Part of a small language model's weights.
Size: 9 layers, width 768, vocabulary 8192, 67M parameters.
MLP neurons of a small language model. Each row is named by its layer, matrix (down: output weights) and neuron, and shows model dimensions 592-719. Each number is 128 + 24 x the weight over its row's rms, rounded and kept within 0 to 255. Numbers have three digits each. A neuron's up and down rows have the sign that makes its largest values positive.
A block is one neuron, or neurons of one layer that tend to fire together. Before each block is what it responds to, as a language model described it from the Wikipedia text at the highest values.

Responds to: Mostly "of" right after member, president or chairman in biographies (member of the Queensland Parliament); also scattered table cells and digits.
L3.down295:180088145119123146109131148142178157149112121117132112108144120123097136128144109138142112118089102118100115138127135166090146069145149133134109146100115126128144099166138168127134135104136127113155134139129115153113121122116129099101171142120120110155172097125060085126106114155123109109111150124122092116165139163097113123162118110127117124117147086120174153104172134156118090122138
L3.down350:142151100080125179102107131116122147161133132126101131153128123070094093140123138142143133113101137127154127100173158158091144117092110104122165153114110170079117127105135082111112141132149154135109114122128105127105128104079123119113120143116065103096106125128085077111150143145158124126085137174135154146181145118108114136163111135107155189144099077123115167158099090140133153092111
L3.down355:126141100123161122110091119145103098120116104095087190098079140112146147096121102119121152131138115122132119066134171106107081110092165137125104094155162133121164111126132097147133119104090125135134131127126110138097119134129118137096116109121140140095117098119150143162127141142101146148063148122181125116130135119134110108097154110151120117152104168085094101162118158109135113136128
L3.down1258:159104141153149124114149112143130130150114106152138053089158136135130100110128131144082122129104145108115100132130152123087141147130127126126136064099115133113102103126163103157155143152101077103144140129163149132150132130111131117093127106144117103067148133148127103136161136143128131089116119160136083154132094162186096138160097126118130119156142122107102135105143105128133111105109
L3.down1298:130137131114092146146081113117136147076099140181118129133114136125121115128138095122150166154133134115105115150136141199132178149124118121102163107118114119156141130141144095172162169140103148124147116087136111136100104138096130143101140103122122120077181102137127125114131101153120114109151078159156059175149137177107101094163153125115119165161131132139150124096139117127128130112147
L3.down1654:131099119133129118168143147095115104073097135108134131107120138147145082146128142146131144108107114125149116135123155136134143118105148126124162120143100155173134130164116121119108102131144102099140063143110134122127074153124151082111137120143147121137082117102147122135150136141107087142144143069174132158103124143104115194110103113162115132151114132141111079134144110151146116172135
L3.down1815:164100105119167108095129130158138141118129113161123120096122171159123163124154161137125092147122105125110073123148126107114131166132135103118121090155134110151124176122138088099102137121094106111143157190100151086129135116099137123101148107133154125107097120139108112132126182135137124156124124108149148142084101136127101119089131135189166145119105126116118110122142091109137092189145
L3.down1929:127109110150155116112094114088153103115093146096164108126092135181131148174142159154126125084145112138126139141143121116100133141076082111168107135097147137102119110123123141145085169120151098148083126095105144195108134164110156132120100121157125130114107131130148162123103126148124172132134139120168133103079114123154126122140178118129166112118118140116153152108130173108150141134108

Responds to: Last pieces of personal surnames, mostly in tables and lists of athletes or credits, e.g. Bern|stein, Jørgen|sen, Horo|witz, often just before a pipe.
L5.down18:134085141129130095114138110134138118142145152110131180130158133114135122113138043066145128143110129136149151138157129095152113149104128136145175128136131134099126168137097115124159134125102112109160154107144142137123141129165134142124128118137132135159150128159124100128119125125089133146095115129102148110162128131113113115134179129120121140131086101111145132116111134190118131099127
L5.down773:086132130098150080126142126125164139154113137164118172143105109122154151141150108049143128072140141109148118133128168131109150139073149117104148115166113135100107142105143121154132137144135140099118118133165130131143093161137133119098103111113095130090142086128198129133125106113128113157102127125148126135168143121152124139124135130142156154151098137114148114088092151148124148143140

Responds to: Fires on the last token of a table cell, heading or list item just before a separator, such as +5'0' |, double sculls |, Ohio =.
L3.down335:127080155142138128096101148095106132126154194136081099127115156160156063102135153087131133107169119133114142117125107121128147176110125131128141143139159154143143071153139169162089132181140131123123106115124074122109133140114108137145107105164141112178141146132156094166070210142093151132157139125172108064106167124137055141141114145128139172144109149093113143116135133114110124102141
L3.down573:135116134137170141113131109133163103165132108127079162151121128123127123169130147144093124137129090162161137147108147152060136168145124113122079122112186119129098201127159131140099131151146094112113099137133137163122141115137116135139148130168125172117096134118107111107149135132147117131078094139106149122163130127158145121126145104094184133173104099151139106130143124139116089133165
L3.down876:163136096124121096158166110111122161101127130202159118099111107134077112115140154132126110070111144178090096159127159167111070092134141162172126133104137133084110138212098161115134148124147102125096122109138114153130152155112146111133146130147077118085143168124159127128108159132112109107108115133144167145156143084144150149073123097128127141104123125177140083155097099148112161168156
L3.down979:157138142120150148060117134115133136120127150088127119125143145172140126164134089121111141160114086125099127160128141095141131150084140082153164158125143161156101139116112113106068157125182097131186125148124168128102185134117097133132166138113140138099073130101115099145097177118141113140138117079150160115161119165133123129203122144121141109166151156140138134087149152113118090093136
L3.down1387:141120176120141139148127139065125144138146130142146154103090157097115135105180116164114172163150105113119134139127171091115105061134106106120121108099129123111147178167110173117144150148150156097128120114156113127164128179125091132138124135134104145131135114154135191146096122146091150116113159127091107097134138160156121141124125123091148125140145134105125134132159103145157084115140
L3.down1550:143093159122126119125132100120112154135128095155153127114097107155140130140156118094145127090105146128094128104129124160151126142101126102139100102094125114148111144115118132107113110126143146137111126093135139089157141178135173181133104113137085127122158113141125120110081125112076125161123089146182115113112182123104097112134136124096120152115125150094089141091120117116154114159136
L3.down1610:143096156151155107091085167129115124124104183162162116111153114109099134146114122129105099132130094112097138113104175158139147159155079098147089143082155136115145148131100104151120137092080132105121084121094099187097115174079121164161141095139106128123149118108168092098137109140113148114105113091161115106109140130121121139113159143115170133130142124096110121145152144133120146131133
L3.down1680:155120098124119132095108149126116153117132108091126147111119083126111128114150129166151112152150132146103125113172138132132163122122073128116100095067109161112152112108116144154128095142092118106134116147114122146094141106136178154160151138191111154113109131113150147093112120096120105170112115150158115111118143142153104104127145149132178114127122143091139130118119137084105105116127

Responds to: Subject pronouns he, she or it opening a new sentence or clause in biographies ("She won", "He remained"), plus he/hi starts of words (Heim, hiatus).
L2.down272:140136059132107138134081094147116130161087070095118142123095139158115149138096102142099115147120141119155096137144139071138100157107084163122143158104116109144153098099123074146140064165158083190104147124085115164145135138113147099126074187109193119123115084105094075102139111096124118094145081163143149139108135150130125119106122165114126141139134127083134136126131087102095168110155
L2.down328:139164150123106133139099136166093165122117129140110096143148114135133118088148114111122109123100128089114086122179129133135089170141125138194176123090149113123129097118137166149145110116081170127089116140142098118154141127119115113106128108115121105119122137111124187173138147122121099116157107118120098120134104111139150092124076139138130118134132111151099133111154103115076151149129
L2.down1004:135113127129108087152140117132111190105129129115135145134097126059181161122128134089150124119132124138102115103128115119102146122088170123119106154117112093120087060136118154145152136139137096088160088141137129140110132121110108117135141112176114108100114151141101148153130106140154139163095132104110104152151137135146081139091110115146131147127135120075148110063113114107135135108119
L2.down1591:130117123100130122151119160146144113138141126175094123128100146129154117125110166168129137116156112166136099119153127119126117125133117117207146126103178130104114085078109143092114095128138137145176117182096139137151144147124130130144158131149130125129125138101077141181129176102104145079153105154131135135110086147149154125135102145134130113156126118109149152143136113096120126123135

Responds to: The token right after a digit, above all the minute mark in football goalscorer lists (Bakero 39'), plus score dashes (3–2), units and ordinal suffixes (7 m, 1st).
L2.down1167:122174151149140110113146118126148139167144114113143120131147134127123101164082124106121124086143160101125152116112116129110103160188095122096171159158109148142111116100115158180155144101127133118119113113134144143140103135141166124097125164091160178114151118173145122120136171078145169153145104083131151146162114126127141119104158141133120122149114115122125107113133162135072127092137
L2.down1206:134159160139101067099121111127100145163141119164115121139094129152132115143163122133123107166133130113118124152119163110112094154155109072123144077144114166112102085139126204093114139126148112144144117127162131113166081166158146109094136129125120129130172103145089138147104147130161108139171125105100148124122161098165156135144109120107134143137130145104113105136125127118120137134173
L2.down1291:099100128139101141142167082122087159197106128149119165104121173135123136135102115122143140135113157149136104101155149122110142152118094104099140130146123151101107131112127121107124145127147136129117138116124140079137122140141115095099150155130159094172128088131092105098116159105133137106117145127120153113116146165145128155121074156093138118113123174091108139147142125137104126114103
L2.down1391:127155156138107134130114096098153160116143167149151150156090117118152115115113155157160120143113107109106103127108120107128108166143096127130129151136120138113126161147106138099117098140108140100167120116133095111114145140139131153142161133118152134139124163091127095106102072121154128157138091144124129102133116111158147107111158138126146132157137143137097148162184142079147117120129

Responds to: Punctuation in football match-report scorer lines: the colon after the team name, the minute apostrophe (57'), and commas between scorers; weaker on dashes and bars in score tables.
L5.down473:107107136115127124108129121158145147107114117162155115157137129121112133149081125125120067163132112087101100152131101113114125116179157133144166152142153134128134114138125128115128170143076137150126078157114122131141146148105174138152101124126121146130102107141124139147142144149159093139082126121093085132142130122115125182149117152126120134141129122111115137158143103134124134148106
L5.down1523:103137109121148132133149102146145120177118143127142142094070101155163147110103147146135098178091136106114129096136096126144132116115109107114111111131104142119110123161171141104155132121131095149116081116121122134135133115117135173105150104101136090130118060121087082100125088158109111132122130090129112155138146130124099142137151131156134150126106127125139148109090133102109155094118

Responds to: Pipe characters separating cells in Wikipedia tables, mostly right after a cell's content such as a number, quoted title or name; also semicolons and closing parentheses ending list fields.
L2.down58:121106071124136161124112121107170129159111151148136141151120121091159112147132067178160091163106131148113082113106146123105163127183124085124131115125099146150119099152113140123091146185129166090144146122101142132153145109156128134094186133179122140139127127117150134138105179144146145123126119094117140158115145134155119144145089170126146075147141130149100167117106105130095104134115
L2.down190:142128123134130158122115119087138122167110118132137167175133158150137149136147152114128143108134164119132129100118113138126141131129140074193136098134095081126166175122113149123103151144135179117098098094132134149108148093152126166095183115190125163123101179118137132108146132150123139128127144102142156134101145123093154179141125137119168094123128109155100136144165149111115110149151
L2.down1085:150168120138115123099156115080118087119079153143102160138142105132148129144138107103121118112139168165133126131110102129084164149121124093123153135132117127118174145163117132149085135150141147120135101109156149143098148125121137162104154125193108110148145134139173156106127158155138152113099127103144169147123119084093118121129144162102119134136136120161139119096126123100140139175149
L2.down1351:139158116157139124106130120083108146099141111137089155181147118156165173132098120138120148194161102117158121127124193156108127187121129119120125102126150109160167120124101159136093142162147121165098132096120154131120127136128168165094175133122131120121110137149142151110116128171161112172144153138138144182108123129104110120114102184115090156154192087141109142138121159117137141155148

Responds to: Digits and pipe separators inside numeric cells of wiki stat tables (1'6'.3, 16'1'), and "he"/"He" opening biographical clauses ("where he").
L3.down342:129162078161129134118130127131124088144129124121142118146124082137120164106110111127120112127121174150183112114155105103114109122135132125126110095172100108120194144134148118141172141121183164084125164155132135143099130113108133127121119089113164127147147159166066103120118123118121125120147099092092108148100115115062121116089179093147125106118136143105120125142126142158131143101161
L3.down663:133182134096164081106128117156105125138079134143146155104113115128096109083107101121152085122111189143120119138135138111134124132119084093116102141088147166107118175144117105126104151126124120117149159087113118121136114175124129148091161103099144154115129118159148109146094135123107174127162133160137127129094140096158113106095130145141106109088096179120139150137125131118140132146121
L3.down762:160138144140135120119144116153164123151114156145082139134167136169140108141146130126144093153113157108113136142108135151074108118127093088102159115106119123148097122113125105112113120111150115097157143152126128119138174111092105123106153151146109122112113138126141117123096148141132126115136112127133141117146122140136098126141149136088138105108139130129159113115088081142097115138064
L3.down875:112151075166092111100109110113150137165073127093107087130110150171123077100064148141117081126148116091127171075113116149167112122133124164112124097083142111116106131116105092094121112172159154135108166145080084140142186124105117165145143116140151100134102117133111098104161124148105166148128160103172138116085119119120114162065173128113103126126129172134156082114142120093136157171182
L3.down1311:098125159139166119142136175124140128147118128161112148113147162108176093144107114119159165081080149151126118159132146110102094135128130148116141152170119122155117140112101139124120125113102142128137094122105165058118111176150118083088150159070153133089152124141147127128136103078149164102150113148130127148142147153142125138156100147102116129159120142116130142120135100148123101096146
L3.down1476:097148107137130096128146149119136146147120150138115148148123117168080116105086178119135107172114108147135124113148154136096126160151104106127146140095110142094117100156109151138092144140135123110124127115119148137105164116104091094147157159149105131130132157134132096108122143117104111133149099123140082145181126119153113087113149106123160104128172131120143150122163087145141089136117
L3.down1917:132143144140151105038157165152134092142109079117152130131137154124147125128143127101097179087130146115121146112138120077128153139081104150120121092127095101118152125114122194083134124142147115106169114153139091158101097121064127119150128138178137112093149111117187143143116118131112170120162104111118156105100146126167133109126180114125137140096078141103164161151138168146140139129117
L3.down1985:112128108156162099121152100138136098103156124120088132174135115125117121133148169130098145117116169098123131122109156115129104133070124095140113168141146083108118120089146123077119158127169148143143109109131104136094118148102096144138131108153125125148110102138161156132120166161142154126136128150090116179129156119141125160148155116112129133107138132099124119134156139119123128123132

Responds to: Fires on the token that closes a number in tables and lists, e.g. the final decimal digit, the cell pipe after 57.41, the minute mark in goals (69'), and sometimes word-ending pieces like grand-parent-s.
L3.down83:102095150139125104130095149105136064111148132137109131135110128142144165088150160114146122125061120132149163135125124114156150110098146107158096176135104153145146126132151169144134082135154158121129088130126115102135124169108071187102194138112125158140110101110121114107113118150090119110142148105149113142102124111118115127130199104104178111145127154156149117112163128126134136135102
L3.down174:135131086098119130090091133128110130096126132134130195105133116102136097159114164140134110109105146114091110115119114094131132114111116133142149115137103150112103162141108126118124164111202164123126079139147143139101198118120123152122137121134117146112096132107132106133136141094130159134140114105089113125159150079133145125149096137136129093136125138098135130127095132153131126116142
L3.down325:131117126142115099135145136139165149148097108134131087144114142119149073083101157117162102100149147121176139140154110109120149134178110127102143125095116142170195130095142127131138153095136173120136117103134128120150164150151123123134141095117173135122167117114138151195123107153123146098189142119137097147117100135123134094120125158077142143111169130145141167096134097140149108121149
L3.down581:100105142134112115109128078117150149159124138142118122134112154154136123093150119140141111154172089122144162102090175084128088134103127127088117114170105141100116088119119129134134140145105132115130099124138184117084155119104151130060146124107124118116111114126123160110126112089122152122105134156142126156117141139159115124125092191131140158182113115110189123110103118100117136137157
L3.down1301:153125101174143123122085115096104143114121121146117121165177136166113084143152140130148137080100102169118121156098172122102156126145110128103168143127120128113108145128135169110098145185124132127138132114108185130121155151141119165103098119161154154106106145152172151127135146130135149140132123103139103134132120110169150186073099121120163152096148124112130161129145125123110111137129
L3.down1348:138114079125117114119119143126125099085132092158121118125116130146143083125091139112129146141083118140123082111142096116161163094100102140118191138123100116098102157135106124152109153169172097119088156127117177145145169100143184128156115109143152127134163131141119147103109130115093106143111131190145142116097113086136112114120126126129159162125128130133167118114135135150173149128165
L3.down1433:135140094115127113158101166108112106134093137148137114136127088112127142158130135123147138107109097148112140121114148144094154134083154081155174139145107164118101102095113083123108156123112123132119119112090115133117133116098172126113093132131146181133112155115149131104087102120120184153105107111163125141167121112121117140094179132184146186124109150123161108084112160094155122145127
L3.down1458:131124074134137092124097128094133175137100130107130159104142173139118121105146149090102150130116096112092094115168149107168154151136102076122110119169110148121204184116114120149121127144097204131109137094100152135117184149102126124155112129139114124135130108116177082098142127123104102170135098113120136090146129110123109147111148131092143110105090133135121119145168104118167108137106

Responds to: Pronouns He, She, It opening a new sentence in biographies, right after a full stop, as in "She has served"; also who, it after commas.
L5.down506:132133130123163146097173170127115120126170125140130118104181089151165151147153094147146112057093165131146127113145109152107093144125116161178150080143133113114161130160122094117136087107125164135120152153144104111119123123122130144085140098107116150109144124117141167125133177137143142096135095144155127147103132064142103163127140098147100100138088152119144067127117154099143116125089
L5.down2041:130141103144123120090129094104140135125137109146066135129119132123153122149144139157107122142100111139139114140139130112083092144076174111117171166132095109142107161140112084108158127130116150115090154130093137093116133146101159107128155107102047144104116100131144110081113126117190123144128162119122103111109115083208117114137124103141095149154126156113138081125112134130144116128136

Responds to: Second word pieces right after a short capitalized fragment, mostly in names, acronyms and table entries, such as Tak-uya, XM-P-P, PA-O-K.
L3.down137:116088108124091150106100142154153142129124179152120124103116139150105131157101139145158112147100120119112103116176156135130161155157121066097093147094131142154119117124111141149112153144084139116147140118122135105155126137118130131141135143132121134120123123094090137153130109123088113123109143089183139118156131154136121156100129137127139096105149116090154159115145091081135103176120
L3.down164:119111149159120154115130151113128105069104115099149123147136144111119103112125125134094143139125122085159150120129129144112158161169142110108142115077106156090162069088129125129098127135139140152143123097128090125138162108081096124162110128193153148125122115103145103147135141097151132155161107150140141145156125108150118117179163121110179128111129124135130174106166150130159096126124
L3.down195:149127118138118112170120116086079124120156198101165119125155098109149112102130152120118121175168128083101128160123130120141167126172068131137126109124112115091144188151130102151167116133139161154100117131143103084119131143154129150159127120085154163151099121117088140129145113115103146108144131150151150113118136074145119114129110136125152150111136116150148097127138160121137145118145
L3.down321:167132132100108141147156125146113169152108083138128164140087127154100115097147135184172138130153125098108094132139131138113145130134127146118152142123115121093107139140142136123144119145137148116163101131117134138136124077130119104143111088109154147092115165146084111135133112139160157144134120150113128164139124114128120125141070174118140133161120127157143120079139148110144127135152
L3.down388:110147157108139177109096118171140107092094174093104107142109136121105114130119173140176114120131125123108135107167127089137171073167081153131113181128087109131119112133112152115173128113112146146084077120100115132111136157126104105102136123109153122156129120116159127129134157115133169122093101165153102191136143157148149120121128127092121132107136126121154139090166156130135143131088
L3.down1070:152141100145150127157142164093054128083097105126143145124157102129079106110141131111112107131108140141098095118152165133094120138116143114104117143081106156087123101116123057166109166122098087123141085132142144118122161123102128147130129132135127166135151105109165124114135116141128125138127129162124173124125189097113094160093099145135155106129137133106087161081131134108118117153133
L3.down1155:147125102127146146130119128133114120102096118115143096108117189156108110152106115141126111125132117136108126102093131102102146144132104128160098133090131156122161158107109168159101122128082085129108146137119081117104147148107121137159139095160122191095108091110129117141156181114099124152077105164139118089143137115144100130118167154165135126123157152107125128094167118135130092149142
L3.down1516:135150127158132153107074135125120128149167109108129147089154125121099119143137132159124142150117117139099148128140161156117130129138110124127126114128114163107129139154114116110121120102117120147144109127118181163113133170099116126190129100099080127122166154101152074131115120127097105151161088143154127090154141125118104113134139147148116119131175133128103146144166109128164111132101

Responds to: Second token or word piece of a multi-part proper name, such as people, places, teams or titles, often in tables or headings (New York Times, Wang Xiaohong, Dirk Westphal).
L2.down26:157085071152133119121163136137143090125152108156144093141134119124160155128100110121158151148117130141130133154106122098124170059130106095142127152131099127115173112154164118154123110146123106141131102131114161163135146109131117115130096133113125195118152173138155079154168130126107151133129163123153112089096143112132068104133132101157090157119099121130130130129116097125125154111132
L2.down1183:130152114132140185117099152095128124106122091123138122117148131103099147125136160114074097133139185113093143110135101117126086091093158162138118140126096122157103165117105131090137115102113118177089110141145131118139153148121135092101149134142135139067119097110129120122141157160128145110091119163168148116137094121110107173152134114162125109135126128130127114099108117153143141154091
L2.down1689:138136123139122106151112111145151126160136093107109147122124099090110112132144128118136132117108141072122148138113172133124153125133135125121124163170114109133095156143101160117099130112155139111115134146128128145125139139114159072128125106137130146152123131103142152120117108090111124141092079148148138112161129113147100160126141119098174132161114108122111111105133092141130164158093
L2.down2006:103133123144139173133129123098152113116126102126103162119145147133113129112142160102141142124129144137114158124118105163112158175122125136100133135097112125135120195101166151143119174151119094112159108087148157166108099127096165109136120105129134144153080128118124132109122130161150117090095137134172072137147088097120127130176105160114146113166116145129135149085184140107140127148126

Responds to: Prepositions like of, at, for, to linking a person, title or role to a place or institution in biographies, e.g. Archbishop of, Professor at, member for, moving to.
L5.down1436:163131134130095166154110135170108127094129129140121132131112122131109115112121103131146097131152143153066120128130139127105138103106044158141104106110096112141177119150114106168131120108162092105139112144114163106128144101142134087132173143093168088143096113146143105140133081161098173133136152116145113161093134187102154069105142101098133160139152127095113164101126104135091149111118
L5.down2046:123147155136124102120143145133111129104064098133153155129162131178180161160131093173155160105101131145127103139142153123120163178150086163114184135142133142178150178102123107146135126147102093126120133080134119118126136125140113133079152128144087128131124096134163117100162092117102145143135127086143111121142120159142142110158135157094109086160113097151077137142088122113140159132140

Responds to: Final word piece or closing token of multi-word proper names in lists, tables and headings, e.g. Awards, Airport, season, Kousemaker.
L3.down4:155101114150074156104108104147151136193119148136130151112096137097113104118087152116179121181111119132140125106155161147110126133119156149134113121118149129099184088139125105153082105089100130150138120107137125155143135175101115113126116107110128135137152097139099129124132166140144164116089108177130080100123144176138089177134146146149164121141119147118151140129142134121150114174111
L3.down218:120150147139146122148118172136108080082118149156090126132100137125094104151142104096174110175139114125143080135152136088135101114114118106139169121152139135081105099145084160157153086118096127125134104118144124116119115137110105143130147118111107139156123105128095156149127183081123130136092136117134136103122132160165094120127158099183103177121106137146146130113184116144113145172068
L3.down423:140153120129156094086112170094121104135093106147133128104109140153110101156134105125099096145147128178124120106121150076149109101110105120091120121145089152096140122115156113175127075087139132112133127081119115165122133119133103115105140103105096158141133115114142113154127136142072136136119126119169143108118200108136160132100141161136146119163115144141134134135101149086127143164096
L3.down674:116176103154120138087104175088127115137131113128087107152103125154095170109107163134147156161160168142133111114133118127139112127130182097117126088111111115082140121140131173165109152125107103107100120107150110170114117120087109111120158139126148137139112164129095098117137140096119144107143147170139136100109122119076133120132171143152144145095194161100119116112171117148148127191135
L3.down1307:128128113117123111118115110143092143075100160110082198094111136153159136160144141156133181103153116088109112124143147124125131133116108125105201131162086131131120145114154132178092149137171158107142122096084126131108123117125111117131152130122135117150161151117131135151121101114132185163157119132123137138139139127147124133111158124143126143199139161115145129132126132147172119162108
L3.down1557:142117112109121070082133126133098097077107134142134114131102153132142127083111133109119130108140144114100149186100154108107096152132090132143193157151118125115128136120116137116124154122108074122109118138112159134097116154131152112126131121146147137120161126156129138151101157116130153143097127118177161121099179115125123110119147123152130138144136162147138119133103172165153168141111
L3.down1684:152145126151132117089123126153140112105105147153095120136101165152133149116134150141151094106146164115120125114108126108101115163098110132077160097131122140097146162108113112158128125113127131130126089142103124134121133147094132143169198132150153159102135095106079122137143193083120138164126101116135151103094139124111160096167200116148152157147136131147188110116163154163134127149116
L3.down1779:154109114127155113137141112130101147167147079116121104118147172118088135143126140123140125135106140137143117146105148098138110119126171128128100100167120139145130146094108118147125093124118130096122125117161134123117139167155153138103155139144131129125111112132119137104151152117142143116119095127136130112128097132085123107134150112093149165139122162161176169127135138115124111158140

Responds to: Column separators (pipe, en dash, hyphen, semicolon) right after a number in sports statistics tables or scores, e.g. "0 | 3", "0–2", "0-3"; weakly some mid-word pieces.
L5.down929:097147116132143109112112106100104124157133117106131117120155084116148162131143113116101115122109129142158168137102132148152107112091087122134110123091149185152157124151115133115133143105133074165129153134161102144157105139108073106092112150112101111138091127155135150142090130169146138099150118128136119126131106142158147078100125154127125143161141068106169126133121103118155088119131
L5.down2014:126128189154132120153157127126118137112126131104125105123162136164118111132136121123125121168084115141158153114122161134122114106151141165105065173106124199143117142116112150115133101118126140119092147162129110104126142139117103122100134135134085092128163079141084106138123114103117126112156120114102130164101077132140139099148123151120117101091140118127111119159109125181093124119133

Responds to: Pipe or semicolon separators after numeric cells in Wikipedia stats tables, especially after goal difference, such as −4 | or +40 |.
L2.down110:155135123119134126122079080111149076100129113163103114120160138128095098128165140117126134176100145118114091099127157109159151104121129124145138119143122136136101121130152115148124146108133125137109124103138094113080114121120151103113157123110114135137137114121086169097115108143119144133143104138124105138111142142115152098107145140092120120128137136153162139104116138137116094139101
L2.down138:137108101120134141092071114112127097123106163168095098085109148106134099135189183117106189150134127139111130132100155166122124092119122163167108133069166151126137133140135143111125139123159101127125119092168124152143139121109132125145122070173123120126125123108140129165128105153141113151159143148151117123158146100173132130151121129147166110123138126131144143131140083117108148150144
L2.down1149:112134148116144159159111121137071101178079143141157165102123130118128095138145132099086137118140121085090107156120155119131096126096179150132112067102153122127132127139133094106129120141099078141128087107093143131103111147115140132119126123125141091135125116131116180151148142164134131143145136112150147133131126106156140165160119089116157092119118175100159151098104093107087130149141
L2.down1314:090117103092147123113139126162103104152111112145116136107066116130143095138147138101154102137140123143092144138132137180128109123138153120125196090141133157096104121136135121100122129144157141146139111077126142112136113160112118129109109142113119157115113129091090136093105186114128126171152106128130152078112158129130142158146113096104108095111120175150142109098079150136113109097153

Responds to: Second or later subword pieces inside proper names split into fragments, such as Car-ter, Gar-ter, Bell-ator, M-assa-chusetts, Tam-ara.
L2.down571:143120102145126103134155126190101103113151113089102137121146108103113141108117141097132097126123112152080074099073131147129153148120151136140140125135123137101138154111129132134177133118173139161131082140116123189133104104119133163160134156090088123136163130149127094128125104124161078124120150069115129140145092098124177119107147140101127154105166110122089114131179118148141125128127
L2.down859:104077119147169152097162111143169142100156112121164147159125139155120120106155088167126096137131110166121109087116166117139123119157147120138110121139111098137169102148129098060105180171122119133142129150117107112130158107144085124164126135128149111087122129104154100161128155124114153160102132140128105142121091121120139179087098122112119127117097134152099115138117110132121176125155
L2.down878:121095125162172129123082106142130150109160147153130126168149090129178122091118149131107147152151124108085100111166163093150144165134116136128147168136133118136166122108126120143106161133084138170109123089155113118128133165147100129135132165124118147146091167092139121113071157091125157155100155087109120127117134129179164142098114180114108124099141128133101144111129147166095136161095
L2.down1201:099164094122129103140119140129098151137159162076098111155136120144141115126097097135126112159140130134138089142123125122153141178127108152155194159174078126112102123136173176131139130114122165164146145137150141130135130147140131120089136098105153141126108166157107141148168166143162147139156104145105137132119133109132123063140106074128104143107093143181105168147138135127163118142134

Responds to: Spaces and pipe separators before the third or fourth numeric cell in sports statistics table rows, e.g. the wins/losses column after "| 20 | 5 |", or "2; 2; 0".
L3.down65:092159131149121111177130076097177103138116117167139170123123119131158131124120122158118121126148130089142097099133187111125104141113057122133095107098139103159069167177143117100113132135159119128116124121131133115155156137056119079146183114177110090125106076168165131122147162133099135109149109162153139132123142148161098140166169117115134082130157133124137166128134060105133131140184
L3.down67:162121130144156102132129149093113109121132130165139132149127102137140108129133121105125124137113139152145073127151161116105128106113162174135104138113178130102106178150157102137149119087138172114111127122150127139121132133104078119131143112153141100148132136138082136115163146129095108128180141128106169155133123112103078116173109096114102135104152138116154114114169125123167130095151
L3.down227:117143112155125103104128178111136106141131110136113134119139129137116120123092093117123098120115141124182112136145116201086128114103144168127097114114135153103144144103120142117093099097150138123142178109065104094105168150112140110136188100166135133154161131138095155117152148152121128132141112136110138130178149102169147148163135120110123133094163143117134110130168145145091145153134
L3.down1109:127133107163136125104100176102128096123077133131101120113170088124139117139157141105175135126086151103111106072152149144092132114094121106114122126141114139143133149138145106084119182130142123100123110129123135102089146120094104114167170136137160124114093113097153117099177174152096107134119120144155119116137170120157127139141157137145122083157136151140129175083173126140139098163172
L3.down1112:163109120141162091132135112119122173168080114129159115187161142150126142080144112121128084136127195139116103147111151119089089149114146122109173097124099114173160174128083117170162104127110121152111110085135163119133135124145168111131141119194119111108125110158160129116173104137110119122118147140126144194119114106115142123139140131107136098148124122167123159104155155136136109096157
L3.down1158:079137125125078104127125111096125115119133095108129131138130129152143152165138156136130139139122107122129138164137186140093098138151122138098137149094147142127102177138120159092086150147127105076155090124089148130087177133119145100148152150131108109194144113147156178127130123180113121141116123109110109144149118134140134168139113153099125138125168111107134137104130110185145143165121
L3.down1201:091136100145150114127155164091147085129116134145126144136133119140110135126100156120156129137101158126101107122089166126109068098146137108093141164173128148146115120184134148061145119098147163077109137128113125159131150175127124095130177125134149103139166136154110164095134098140086134148162108140123126184154147099085103108160126122147099134159174121108160137124152116148124145148159
L3.down1440:140138114132086121148122135123125146162109137107150152148166113137150121102131112128106136074126146128143118118147152130137116153118125115103161136110101132165172121137137146101127160128110117125136106132128082108125142114084080142137165140141128124119119152128159145121118167136133110123120161133116135119137131110141078134102124138156139086144155101120126194107146094122116066122133

Responds to: Tokens that finish a quantity expression: "of" after majority, thousands, variety, 25.8%, and "s" or digits completing numbers and decades (1850s, 2008).
L2.down662:106107118098125085128177106102166117123098106153132090134095113136136119125161104122127113116154115123141140171162130120171120117095126114095159094108107147104113142146126139151129174170220140133146153113134128138123197099129136145133141160113098102147151128200090138123128133149145114161143127101180152150095132122118135146118122105136120166132155124117124073121109108116098148144135
L2.down1665:129112109138106144143099121098132141101074111132118108108140126099147137135139146130169107125104121179121126117121175105151125149101122102118198166154121143152106144142153110119153139125198119147164145121147127112142145085105088136115083141152147129139100096149127136105116089160142108145101133152150127154136162137149127128094115118117130142115156092113119127127135100140140159100087
L2.down1738:116133146157164116096137155130120133120123124144131117117139097153100152164115105137105094147133084154121110109166151179103175162186092143154135123106140118159108129129134127102135107140169171153148120130124169118123166100094122122146119136126102134067131102116146147110120117165081105122144151111166110122138131109165109125115089132141125153144133157135065148131154117114125103098158
L2.down1787:086155134100112116152133115124157109128123128134131162146136146120138127122122113117138126144128099161082113117141134100106152128136102168088169142136135169146144139165136085082103158185135110140162133121125105096145113124091127129079121112150149110134127124154118093117152166122153143136136153162119104106121089069148107126110115134132115102153130120141121194151134083108131148127098